Part of a small language model's weights.
Size: 13 layers, 3 heads of 32, 7.5M parameters.
Architecture: RMSNorm before each block, rotary positions.
Training: a variant of Adam for these matrices, 12038 steps.
MLP neurons of a small language model. Each row is named by its layer, matrix (gate and up: input weights) and neuron, and shows model dimensions 0-127. Each number is 128 + 32 x the weight over its row's rms, rounded and kept within 0 to 255. Numbers have three digits each. A neuron's up and down rows have the sign that makes its largest values positive.
A block is one neuron, or neurons of one layer that tend to fire together. After each block is what it responds to, as a language model described it from the Wikipedia text at the highest values.

L5.gate143:129146114146143121081145112138161138122114165132091125145083074126159097129076134147043205194131098097122090037160095129094125119159120146151162154096106157130093134141156093135118158084135160173098112095123137107124102118147172125166154189075122085128134160101122092136101179096069137147119151170105137126094121134155176090091131190135114127136090192130074154075164147122092154147175
L5.up143:102163106158150148160156044132148122106142122207144154118112148047117122064155098096048149157125171124150088111165130091139192130129113181125133150106105112108119181116098138164121173078122169113175119077132140121074118136121149159129146192128129067128099098087135149103121151098102143090108156206136151108097110124132119133161133096118133139196151116167110144132107115100126152187066
L5.gate233:118090145095120149086128128116156105138179140151083101067147098123161116077104130059069161158124142101145152136160087136144130108157043115108137149097090160156038075121097097151126148117157193133171147116102211092146133154152153181111159106200082130111081147095144102170075119059149094105097145159162090116103111160085098163135139144091147118131085181143125132096148149148133155103089
L5.up233:144102100094122111164138137121127084208123150136138104086123129202222129156125135071053141147085109066164162055181118117134077052093071159162128134158125150136100093150132128114141063145123131108066172146137124163082060119125136119206116122164137145150119072108106113167142117128099131123156163152100088101108152056166146132159133134128080115117095156102172153089154192136136076090098
L5.gate581:141129098169162088122144091141157126152089073164086041087119056106159152085121165076131167155135141112145140129089090077130096141135163130142155157078094075052096124098157134130113184072076142127134121117134178109154116141138144143108104140084108147150120130139122085165143125101117139139126142136139131118064139124096155184129129184108115129167062146088119124088132130120105151148103
L5.up581:178105064156166132172161132096130111057078151118144118122123108116211223125161126183158134109125129158105084025148140109109107085172152177138108183134153097100153105106144115149122116170135090111119141145109120133111095101145155174109153078129160119204078091123111137124137137106161146148177180114111099090161068081124209158211094138136066118136088150146123161117182179125109158097131
L5.gate627:095161110153159159109096149127149128137090153151148099038126104139110138137122152058106174143105179159119115114141111132122051126107112174098142184039137075090110133126124101121102138072126141142119083139168171085161102125135119136118111135164116100220129110129118103160138118099109067107141136161152113181145168152095134094193116167118087168163109149082116125103159122112134114100103
L5.up627:124125142187133103149174120099078080123069136098117149140094115127181140118095151107141085141150124125161111168124098087105141158216164203180072120110108129120135145097139118140133156119120129137137112161085127083120094084111181157113090163150039089130095151137127138153100169141162149104112134114179072107093102097115191141165128114112191056109186129139105079123099184109110134118174
Responds to: Final letters of names. Short word-final pieces, often "e", that finish a split-up proper name or word, mostly personal names in lists and tables, e.g. Robbi-e, Jonni-e, Zombi-e, Natali-e.

L8.gate13:106198126154115139092170183101093161097179128144138157115224128218149142116127140106125199129119100120173178141137192177089126143138174162199162123150153108142135118184091108083157141095159176174172149159145131163134121146160098139138148109112146101109124125143152156137110112099085134122151108123112181120106159218128148169115170135137100134094058095131107150176073131189109093101122
L8.up13:128151063143118079201107158144117103124144148105153138126124081127142201121161177144066097163143190124111107176120145116168140118126184121148127105163140081145151138103130173191186127145121120103124146157078108165099144101130148152112103149117122156137133087180117114148092196112127084100160105098169098105131114170125102153148131139186153134146129130180085147094119089118128151086085
L8.gate154:101133068170123149051127143176141128136115123123098096101096149122117111107119141147151137141154124155111090170169138127130110127069202131081120118134180177134144098094167072112093134025127121150116110161134119156149061095114118145098151097118189103113130179122160110121182126121132142124116091127149081151084118131069117100118112136111166143139082136130091161164161110103138112085124
L8.up154:074095122121115175098180123165122097169115138134072128136098149160118116142127133101139109085149094125109129163156094139190178148093147128143139156148117116132169166112179149174112109058127075170127095171148129132130064141127124101096126096067169158099177189058175093101109133092128144075117124102163113191104082157106122097089084107100134075162143172168116147187215097127088158128073
L8.gate243:148101146125105114164118104109125126110167086145121148148131081122131111089126145162103191168064127145124132176178141145165135132108152102180163145136088133128154103110085071106136148130156017173114114164168107089071094115156020099141193103128169135095168086164116121114141119072105125184138102089099111169167148186130085151173092140127136107136081125166108152144103127167104133146152
L8.up243:095151152112132198099120141130116144090140080150193148194140098141155133108119168171150165150055109146178128173144155186134168090176141061187163103077135138134129093092132103154124062170138058155146170155096136077079111158133165149135157097166189054085187126100146131121146115159131158204153145131101117145131139134148122136116141127151134059109108137136145134146128079192121114109089
L8.gate267:142111112138151090193139159144132126154161088170120104135222115151189129147113107070162070107153124170099126081142160109100089119169166145146094126145082140157092103163128135108109110137097184138162116120069111139146117107146100180172103087121133095150117198148105129076122116105100121143176186101128133160108174098140105117140123091124158173200127129113140128163238103191119122091133
L8.up267:089164116186072106124152116138068121124141087115172055120179122144143122154109171115119131140101082125111132154123157082131113091085097128172151151132178159085124135104148120120105160088119149164126181203095166125198186120111112174161150078163128133150130197104063092110133158178120164166080095061136134099109096158113083123112069126148147093147118135091139100137119178162183102057159
L8.gate293:120172117166112111088143191099084164102064116106141148058133086082155123036118154137117170117099154087143143141098080135082152121173160171107082124080117124110119072097181144150132175065158085145123110114144160138156096162111153127170120112155083065194119122085153118104114154095043110100128115134147100092120163194120086145117116200144091121125108174127115109085170124082130125127161
L8.up293:106143136122166139135115116140132167175122128101155155146057151141143157133068175178109099094109110093134090115104158110155149187155111148139139191133096084147131069157134125109130098135141118100077078109087104169123090136135137104106147132072083194122094105077058095166131173104158098175122140130105085117131127113112124165057126066129110153096099108151069157088111149161147144133045
L8.gate297:167195175082148107067124070126161107153149136091118062094187133211150163147118126155131106141097110139123140172110110121097106093119179187124084114154140122168117114115183098097108138132120162129103145134237123135200119183171137111102123153156107023111136119157152118154099100199122157133170114128157124108084115169150148145144138151166091118107113137132187200093126116151108107126110
L8.up297:084144053125095161171149108144190153141168162148172126164121147119147110112133139129138119041195113127106127131121130144083146092130078142121177167131111159127098095079109084119066117130122148141161182100142137109102073050168158137158082089113086097113139146138151095146143147109130139040114151120207125208095164176124132046099153132152110180077089162134148163165108088142120154126112
L8.gate299:101162137179143164102171141146171048106097105138129096099168124139130155164016135091163126145115152170128117133078116122133104120145136090088102117106173143122097168115134144103127168135111071083186159096206165139131092186146110200160112115096115123117115155097176058108173071139161091113127196125109116125088132122109096160129132060081154173108060130070140136116140118073147107112100
L8.up299:132160122170184205196166146092127089138112103138071104123139082160074118104090153095096143152086122136111150169096135138144165140079096088138100136137181091160082147057124112154118141114142068082176098137187127189115119158155134132123165151089099122147100166040130106119132092106137129141082118120157109106112160070135134121123103079137145072084075132109151134120156092107125121121112
L8.gate344:153098181161128119122114169101114109133121132125123144165164098209116046178127180084107090114085092123151161131132138148149116103114162191148130115106177146135113108101143126124121082160111096133101121146090110128143090129156172121145111092111136153124073054113184087153132070145116126108103133153126109205131142112134065136120155053151110105092150154156117161183089129143134154090121
L8.up344:124096110163091172110139218187153131129162101117092090065147112116101132180033123145154143121111129113130109140125068129178159073039098067086122111097121067090159166129104140141106105104150078107160106109215170106150121113107138168172150078136192139139165141139131073126130163150146170186168142136177114120118141128096125127068142150118135104177150137139122136133152116140125103131104
L8.gate364:184159142109129060167134143151138088163117118163100119144179116104098116098114132150100102091125133127159154151076098103155113071115158090164025047135129144150112147127114055102112058109197098146139168100164140147152116138145162140119093084127139158168088134133148129151116094153071132165084070135180137180123148133115113102144130150147192056082156152162096156165111121089143090171096
L8.up364:138119161090102082186121134120079145179106098140139138138132059150127179153120078137160076115087067164123118142215210091101072151123134195148100196111122160125143165161086094179119154174116156085074074105170116157128154119160157078109127107106117128083133108169091155141131117164141146079158141151159137118197145109123104197159133120163080161127156128145156122100143148127134161127109
L8.gate389:147138152148165116154128165099141081080171126103132100145119127169161159105170140158168053138093101144088071095181116122097147111157199109068095110128126179134066112176135102122153132133128099116146142136168070120177089127167130141108081105158162127129169121152156080096116110159144126167210135198154180126064171167137061143090158119131084136070126131183159139097143111154132100096074
L8.up389:119080154162151068108151218078132131139109171112173132171131090172147147073118185107140145109144120130131101136163148101106149089184115096170140120112060153105129137108155144100135124094165125062141128101108104087124125134119150110140107127096090196122120119151076137194165104113114164133143139085085118185159135068140166043099158200135097091135153103148120164094149155111150079155180
L8.gate409:142168126170158158123218183072153137071104124071188023139150108133125148131104102107136125113126183106142135131127052111069112137203086154123099104136115095173082133077134116089141158086131145092082149167076112157199129127162106133098132104140108078160119163107072120049143133136107130137154115134150095113092082143138127092144137144134162126095111114081077119122138095077160137163051
L8.up409:082090170121203134128117081157174081202105155160134112092120140196121063154121113150219059093140148120151123055093111079168088108128098137082141184129162145167157169126170074093151141146124182083149160167134100085146136147104158091168129070119143130117107133082141116092188092211117107078163161147121164136179167143117148160108143125139067122118156081187074172162127130130122124161098
L8.gate475:123134114069091074106120131133107139070155104160125145130166091101193202126076114094099160129113117141145096167107121093108100162153141099149047053113173188156105136135095090072163110125130151138158105067153117175206105175137161150072161118144090118135092202176155130126144050129154088134158164192132126137133110173143173118151168112116079127129102134185131151146154121159107143147143
L8.up475:118133160097133180151112109123093126071193202107144191154133095136166102182099085137129130070112106152142115129118186138137132149160109093130125087150186104188171183095139073102144148153145131087158105137122161118184071165088182113073134138126104134125072142128076202097114121130179111149079150111142098119178111146155164166110107107100089160124153101121155151064076128137125115073121
L8.gate514:099089144122174191082160163145173133107129139122148107082125109118049136142093126130163124107141109133100067133099192159102090185118104085190124147087163131119125133163126022088136153076163151110138111111166208142093158112110145103090166124186140133081087109151129141212126160112103120116112151130158122115135196115145079138129189173093122114081119128134079134162122190122125118092133
L8.up514:124120142160141154129154255101196087135099115166110142135123129131082081140157103069068151119053104106145152170162163100153119079099122099117095140127174132163156110176092149132114172068161086056145105085144153097079160144081092139126127079137151157099156079113146139120123129114099127180100135146124154171114081113115155123109101119116140093084090096063154177116183128111092150132109
L8.gate623:110172112149107118129146182098123144205132110164116173139158128183113145111093100142147121126081139123146119111119118130102138169143149096179112088125109121137154126114133077106201134105150143124155116148141112153177137168084113148125118087094115158071151133160096102106137168141107110123103096149194199139054164121128078149122150153189128147081078171154179056081144138167155077105093
L8.up623:130184147154145118152138107114107117114153149176134052148190108132171084133108081154132127047131099129131197166141116107100092128158108139150157128115088103143139147180151051097164189096133171110073133137130112160159110139108144093120144136070112086153088196141092049145185110114107152115170135101148075158159167132148149122111091153172164108110072125160120132154142111168087171126183
L8.gate632:113159173165109162153147122155098117116165082107125085127122176158123133161107146163163156159076116070166037230080076144144087090136153099201158087150122137102126103147134090101148142086134072146119143127059104200184147109160134131157160116089141152088120107128151088087139114061112102154130119118123141157171162152097137160110109098172189118110091170115086156139167106151105122156098
L8.up632:125123159167124109134098138137079137163138139147177119160132078178136122154165089138123148094120160114118124155114115094120154126146145117144159142121079121118149102112169109131116131145093134121156147148068140084167187172193081165103200125090128186131115104058193088097114110106095152103103157108120124125180200169122066162122223148215185127145091131123121111100198102137133109136082
L8.gate723:109149144170087052161138099207129099121141131161127123133151099166159144172144100135115134153126153143151104074123168125117147153055148127134114101163165145104115102157084118157132126116145091154144139114105072156105116139052141086077119211103134156047124094086093110112156131124064077132180136106117110162114137100115104137170126087133165121100108105128105096083135108101161162084144
L8.up723:162129129096161116083096099138110146092139117159151105118094093156141141078159123114088066151144134189144147205122133126188069205110098109056087107141165125120103166187136089161112057100118131117144121111114140131136100129172140098042173107135137075143109132149120152155179092150160122136217176119153141122097168119101132125097118129136152134077109098160143135163196133096106100127128
Responds to: Word-initial "as" and "at". The tokens as and at, whether standalone (as a cellist, at the age of) or starting longer words (asked, aspired, attributing).

L7.gate738:133147101133090131106077182183143087162122112159126094138081095120125181200121125069083100114124123176136177096097123096162129158110156095069114127122152048139105124136133153094153136081066176077154144118167113150135146092137109129088115093101092112104121088159154124137139102090118111065146202141215084179100147080106048177127098105134141133113066127121070140100156111094155087123091
L7.up738:126123076096100142113183082155155111169130159157152130102097130091200109185153063091124140080093128159124140150165114129155129108158083132156134103157171091169071131160144102117131143148080113142135108062182126115129175126147164137106139153134171128110111113171106127174149095142050073165176131196061100137142169106103149108119087172107131179183111136149143132058131117086125137117141
Responds to: Role-marking "as". Mainly " as" after a verb and object introducing a role or capacity, e.g. succeed Davies as, hired Niles as; also " that" after announced, and word-internal "d".

L7.gate737:184117050155089166121143092112106160108077158175128108081160157165169173096100117132129086085152162139145144091098101135128116148053148114138165142138057120104115081166100172074131106114150148214124128138131192103090103105117116171113084138106137131115088205089143134077146136078091144099120135153161111123089179127132144127114098087164153099159090138050158139118169128126191121126126
L7.up737:064073110128127123112162126146085122132137116125114109154167085118195141175150134058075128171168114079126103114125109138156130189161104133099140118106130141111121159076017122119117133123098177105071111082103159146172099133070148148150123133190082068171115116073120141149093110128146151141141129122162070180113096158110149157146136103128176062146101065105128118148182119079130096108114
Responds to: Inner pieces of split words. Middle or final pieces of split words, mostly in Latin species names (Lithos-ia, Amblyop-ina, granosisp-ina) and place names (Bosn-ia, Tuxt-la), plus periods and commas after abbreviations or list items.

L5.gate106:143125232126129163111113100163087091185147113118087103104080102150121126136126127090127128074098091143133147128113148155117061104089131099102078135154118138118082154123120138099160168073132127113201101156212168161131114130115103142101118148106109142127062084104105117094132096137092107086120159093157058148086147115073135116179131070136136096108157178110098156135171156106122104046115
L5.up106:112138145131198193106117094126104094193172158111111123092089103120145106130120114128167141053092134133108166136114124161139086081110148125110105126140160098137099150071174142120167115108170115094143119121224137154114123137146130113158132113114121180126128091118125112076134159118073180126078158104167068129138149125101142126143086130148141051105159180135130142108182174170113090064108
L5.gate481:151133249127121166152123137160125048096197107116069083115201122119081121133092101133143139161128151098120130103128105151202102144092146082113101106125207205155092148136096120127117101145145122141106090159132130175181095137116106157151165136058141130126087173132166085098125155123098117125119124076115113114128111167102143097157095072178132149138145146148088177126145104068129108114081
L5.up481:134123138133171150172148123128137072106170106133115118087165100060124138186110119123126090134090094114088093144085122164172207052164123101072145134123164180152141128126130165072110101143172125086155135138116139154172091132121123152156092139095118084101170133153200081183088189120113166174099166060132149108100104111139141095135106097099099119157121091178099130103143108044138090073138
L5.gate617:150139147134160132179207131170126140190165172187101115085143067133133129178160158078104109102159130114133124172175153139139091106117124106121077133210164053115071129097170186095133106137111141091176151158229134096089152145116192150166085112062133116192114096107168153110108065130131105129114107120138123131095110119110123080144089088140108094133166138117130120106127114025089137145127
L5.up617:165103193145063126134133144119173098119152160130147165094111097127134122104111155120111087118026112168093145165134164185179147094166154143127123125171152118118114147136116101153104107172124130021112157164153117122132085129135144153101148069079176091100111148063075151112119097108118128117090153129198108155094131174117094132173180127154123148164141108125104159077150138177093117154158
L5.gate762:153106181140107150106121164142120085148150141102106069126122135170098085135126060063116150159096098107156115148111115139165109092113126115127132141105193157148125165071091146070136137136120123145132117144212155158116134167174141139115172128080156165136163149114140142136161115057073122157131123165194126102139103112109103094140147086115168141191153083125083195196141077099152123084135
L5.up762:120127153103073081155118163139092128150071077181155079135091103094122159102149105132039109130119101141124141135124119150108135125125152128206104139186150104150163139100127117152107100122118108103101121162201067118130123172144085106110142104149132120115112153096127141095126112138111138087134078084135095159106054242045116143174056141138137094111139117118143135137213140065187177134095
Responds to: Role-introducing verbs and as. Words right after a person in biographies that lead into their role, such as as in served/worked as, played, was, won.

L8.gate72:112118125118112099069116146132162163168124148142109114102156147149137136126116166105117066101178162104149117103107178117086153121079145129130114166121145133112063116056141135116132168116110217119117133160082166138114153144135137144136103133097080161160138138087070152180130154110139120109197109171171140118088121060086174111112169072106120186150100114079101151152080129074163123140158
L8.up72:161072074178142110134156163109121124164098120177093136126151127156125104127088133101139149117144168069152141107133127109110115135141087165116136157108092090084116073125180158133110131137151138104131133084105143130072142116129128054135128132104142141123162111148134089129067149095163136101160158136171124030081101135117140178086161182074163126094133134068198140127143078100153148133202
L8.gate108:143139119145167153112118159093108176110095133101166139165108086143103120139056122091085154142173092202078088139122051190080172139148123128140146114081136119093133133090176125054106103134117108097126157066021171153168086113096166119110144076154090162117110123095144169121115056078109146116159119157202130147125126127080093124170147143158187118094121154134117141137107086133140098072127
L8.up108:136099165164090155173097141179105097155143153089099153145099170153140113149098180160104151137174085159125068178143124159148136143138139113186195130085169129112105128154120145088139180090094140085133126101103155113120145128088130111173118142150128148178077123147154129194120115012158076101086115112100056103139159131117158099117152121100109136182103151137071172168106071113080099087150
L8.gate141:148093114126157170064163140117092141150060146141138145143113102124131122079105118147105096113137139094130199119150022141146116167114159074166166138100124171114126104122118124126122123135105128144137174109149147150081152102091104159143122212126101126165101167093168078159066128098111112128180106150143098130098158137085153129150162078190168107154099142122061104125110088104143091077041
L8.up141:132112106099060090159070058102082127118099120125161156167151140085181134133145131155110107167214141138111144146057071129098064183098154103071130101135185163096196167121076099132090106185122092157126103103113079098089115098030090169108131137150102135080121137097121178119117119098132127148146136112080089129152074149080124145127102111190154094101124095107137205157121106129143138104155
L8.gate196:155134093139101083049134170135167167115063127106147070173115099153085092038112122076149123169140217121163109127071041146111119135152088127137144117092095099101084121139076125104147147128095173122061127087106182141127113113144125147134099089164115089161148136094155147098178103108162165130140089155128101136103150127091072141124119148128181133093130157126131158179146133114142107113173
L8.up196:154148061077161132142116138118165191039189143134171145133092156161083084102122137068105166193154161121130120123167144153122098093112085176167167144141084073177100129137116104081133083118105117102097109127106149129152150109173070145156070109137125155096146151153129132134127152134145156142066101099098052132129158102118089172116142129147117173148071146135116153146080122154176134084166
L8.gate248:123075111137075130095088122136123071158145122136134148097124178151147137154163151084114113100134120162180154102087178195094104185129115077116131139131103144142115096117109140103121217066079207174127164149168169108147148107132195134125099107086076037174147149099166119171114106122136096099104100115140135110142157108100066067143126121141109096141141115074080144134133152113167070091178
L8.up248:108083125128095158130112094145168170140089180123090112141133180126137090124143177160039229112118160123090103113128136099167137093104131121091129130129151138141103062154154137106091147186104158130169100189132148115120176154098138150124097102136132071175142140106072118155041112151138134108130073126100164136120127135105111098120163137152161106195173101102143187138211106106142110112117
L8.gate275:162203082118112109142094111128150132180121107179144191152165185146116116152104161094071064077122118130140122110116129099147119186114155094142144117131113059117122149145140065114096129104136120121119117150165129108075167076158143114184095138118175151143121155150131185191131083118197184081185117112179059107104142129121135088125119110123157098071119097094128222110137092145138119139126
L8.up275:148108099174100146102163096111114073152035067162139120164117088131070096117088182104071095166140068145123107141106149106129105172137099131117172152131142180147099137092126070094107125149155186129083180076079094127119101124108131112112129145191183079146165151124176135157111060080129124148144136107081076122126148161082165135136177177165148132118173150071117188183155137127191100127091
L8.gate328:150091063102122120099135132127137168118135125169117163120114090160099091142114105135070127165127112173112141145103113139154183129108105151109175141094073072113066136129122088091136147128122106101075148125071121119100094123121189135096157161126124106153142099076140071127110083106111088095084116111115127126123097113098124116078111106118179078137100225184104153082129182148172142111138
L8.up328:082175083178103161117104116149185168122032092087117112162123064122064060201155047148118194134109156100113096087085095153157162146103101123138139161116119076079098204141173132119134102102109068100095110130085095190118128158147124101114178105099071130082169126119126140116154139100115100100111160116119126108170123131135107144113099108131176151129120196143121126124101127184077118173074
L8.gate463:078111149095168082149144133132079132118116142111106147104130122148127102117156145125078137116180119122107185105107114157101146131155112140113128130124117137144122143164087093078134123126091133127071075120071119167143151134078125171154112203154114110139207151177125113153099138102124180088106144082139133097188090178169108101108148106151130161151134141162123134102090112147131077202136
L8.up463:155118153078154093126132137088125157120093113137126075089069158189098153134137134084124090066137055142141122120113169119116112114163088127119129159100116099166104097104103025152120113095141192177090156131158237073117119117133122169111108183137143099146130123139191146162121136073112100147164081141110101170137091095151131159156154151168175131135129156159115127080105147148153128126095
L8.gate484:175114133105107148098153129110131144086138126162110144146168152170106139096157137103107149138183153125136076164126133130109144147142150107133137113110076210122139109132128119090072141040125193138146067148125179092103161184119115077072130080107121057176084090106116142140088070048131079086151096131130122146168106134073117144081123151098161111152136130116102185127084082131089088121163
L8.up484:107135119125140105139095157106097185153159200120074159146197181156115165107123077155116090129147139118086178135117102125144130166150116145111095116160116165128123132073102162071161099120105168203122061178092112048059161151104122113061124088153087086110103136010172167173103096148124141105161112156145112135162143123114108116152154116101129131135115127113115080120070135113146133122092
L8.gate523:139154131120132170152149142162129134130029113121113108125114099145114114144083140064174089097121146131120137072130160142123109186141137102107159142050047090132067080133173116043104122057113127145156097178139183150100150173139122114182115117160143138121130149080116074139120126119144117103113089119207101124082147109134072134097137135114131173143111110087114135111132122074151070164149
L8.up523:059079140156097119077157104124217066118168114096123106151128146151137089146136098137108128081133154116077129134177102164129103111164179137156165163121150108133086113140128128146149134132128093122143212168203176167101151103158112149193129146097106185124098130100130058143111129123093124086108177143157134087088166115130149171127074115133117159156099181115124094143122065133116134108105
L8.gate554:116113120137159064143094155207126105128121100199051114045132118121098137083104125115094138160141115149149126093102123121127157091115108134123079118072102152128087104089104148120112135093082129130050122138120119101174146160123199156163130139154148151155155121131189064135164059143118124195098122089100111160126140180161221129129109133126124128143086111128164131088124109121159132131161
L8.up554:093069135121158126152121111157106076164135113131087168115127124132119070099129090075144107140139183121130174075094189165058122140111141102136181185083045100169131153078120106155099154082111151135115081204108105095104102104111129091175101148109088176121147065179147115153136156087142126148104134169155138130095144144101096174107115179086149165138078162143083085046119127127117110163120
L8.gate609:098175088108103066103129145131112116082139142126175090137138142143160153057092140072116141112105151202218158134143104061064110107165101153090148136119147140147138093113121147102144110098109167126091104123071151144112135147120155187114116144124048088148175147135103046118071104116127121093139107120127138183139104066124115148111068101146088160152082119148146105106127080142179134131093
L8.up609:109123093124137091084096148133135047155127133133166109107136153168146147058055145081169139114090140149178218133141111132139136057178123140117133164107155093126112107138195177137178096099130146097130110120116080132109116161188138140157119140138050137112170131168145044137072111116136135070131134129141114170152103092129097144110119097080107142166162156115097082169136072134153154166135
L8.gate636:139173121114147115097152138150114160152121125170118144068157185134097107126119071124077120130138194092143157060133062114067113176133135142176097095088093177113087095109106121132115130104108105123097101041124142169119146157113150137121067174088145067161105180054116089102124093103097119117115140112167160104164173161067071110128142111166177103127105137123146124090126147168122129228091
L8.up636:110158136159169111123096094113179147116132131115153138039149169120153124081171146144146141128158097106130151065166069187095135209127108127102135143104101117134098166137160185126063109133086162112160091146133100147128099149162076065149069107119120071182099165091161115093124130105139125110082106158179095114138135143123093125117120137139106159143150126159101146139123135079133091145158
L8.gate662:121143131117104117135130093120081125119108168153112126047161148166142191155163133162093154091166149109106148120152173100157061130071060106105133106126117143152183129139092110140205128131109172150040151075082130052118128131065109146116162116197144139114143128136155164195129031147130110146184089093151139132109113164130168140109159160157160138130129084163182117084064142122146117127088
L8.up662:136164159171112090103118067127073136164131111087083130067089134140132201188175153160094084172104166105164098121134132108135141193150113120126109176130151101165166084124098111180139137129113199121133169100139123094093140140107151153140158170152128168093142092129150117182081136156118136148107123169125119099105159149128112147137164134135123129060140128185063124173106119137071100165091
L8.gate718:149177153161107110091145176151097104110152119176108100121171106130086112126127074097059130154105160128150182137032109112136102149164166146136119128111070149105111107142152094108101100019075126157093094067192173110130149140147114137104086075164138045128150146127140140144116098161125097109125093161188179155120142113083098119142103142111144142085157158170139136126146101163161067154049
L8.up718:143121116137098063123144177140080094152110151217183131102115137138044101133131113124093136153133104105119178156068113111125083157121090147122174159097101148138105126100112114125087124070119143168036092115148125130136172136044204168124108137122085090110161092118102165113131146176150100079125105133150175119112186123088125150132061127154108146137106153176099092117112119089178113140129
L8.gate738:118145099140066124082096100137119150117129106120132148133158120187093133152108158108098094166128155145112117114152140116135105178126130141084156158143109108151090136118113140130137139090077184086126105139152206079135192076115170179134090189151112086176096140110142135151142105106157059025084134124170055095111160148117174108139117088125140105111141203104076137090140132109149085069086
L8.up738:103123097164142124107142124107097112117111135122150092114095168062177131118099165163124167116149152132109151118123108159131074090151142132174127147089113112113149148150117112116139115179097125170147153118126099148100142124160115177133081155092099172145193131097129131119142131110069174094120150159104106129108139144116113102170139123129145094124083141160162160116092128198143033107139
Responds to: Word-final name pieces. Last subword piece that completes a rare multi-token name, such as Latin taxon endings (-us, -um, -ta) or people's and place names (Zombie, Natalie, García).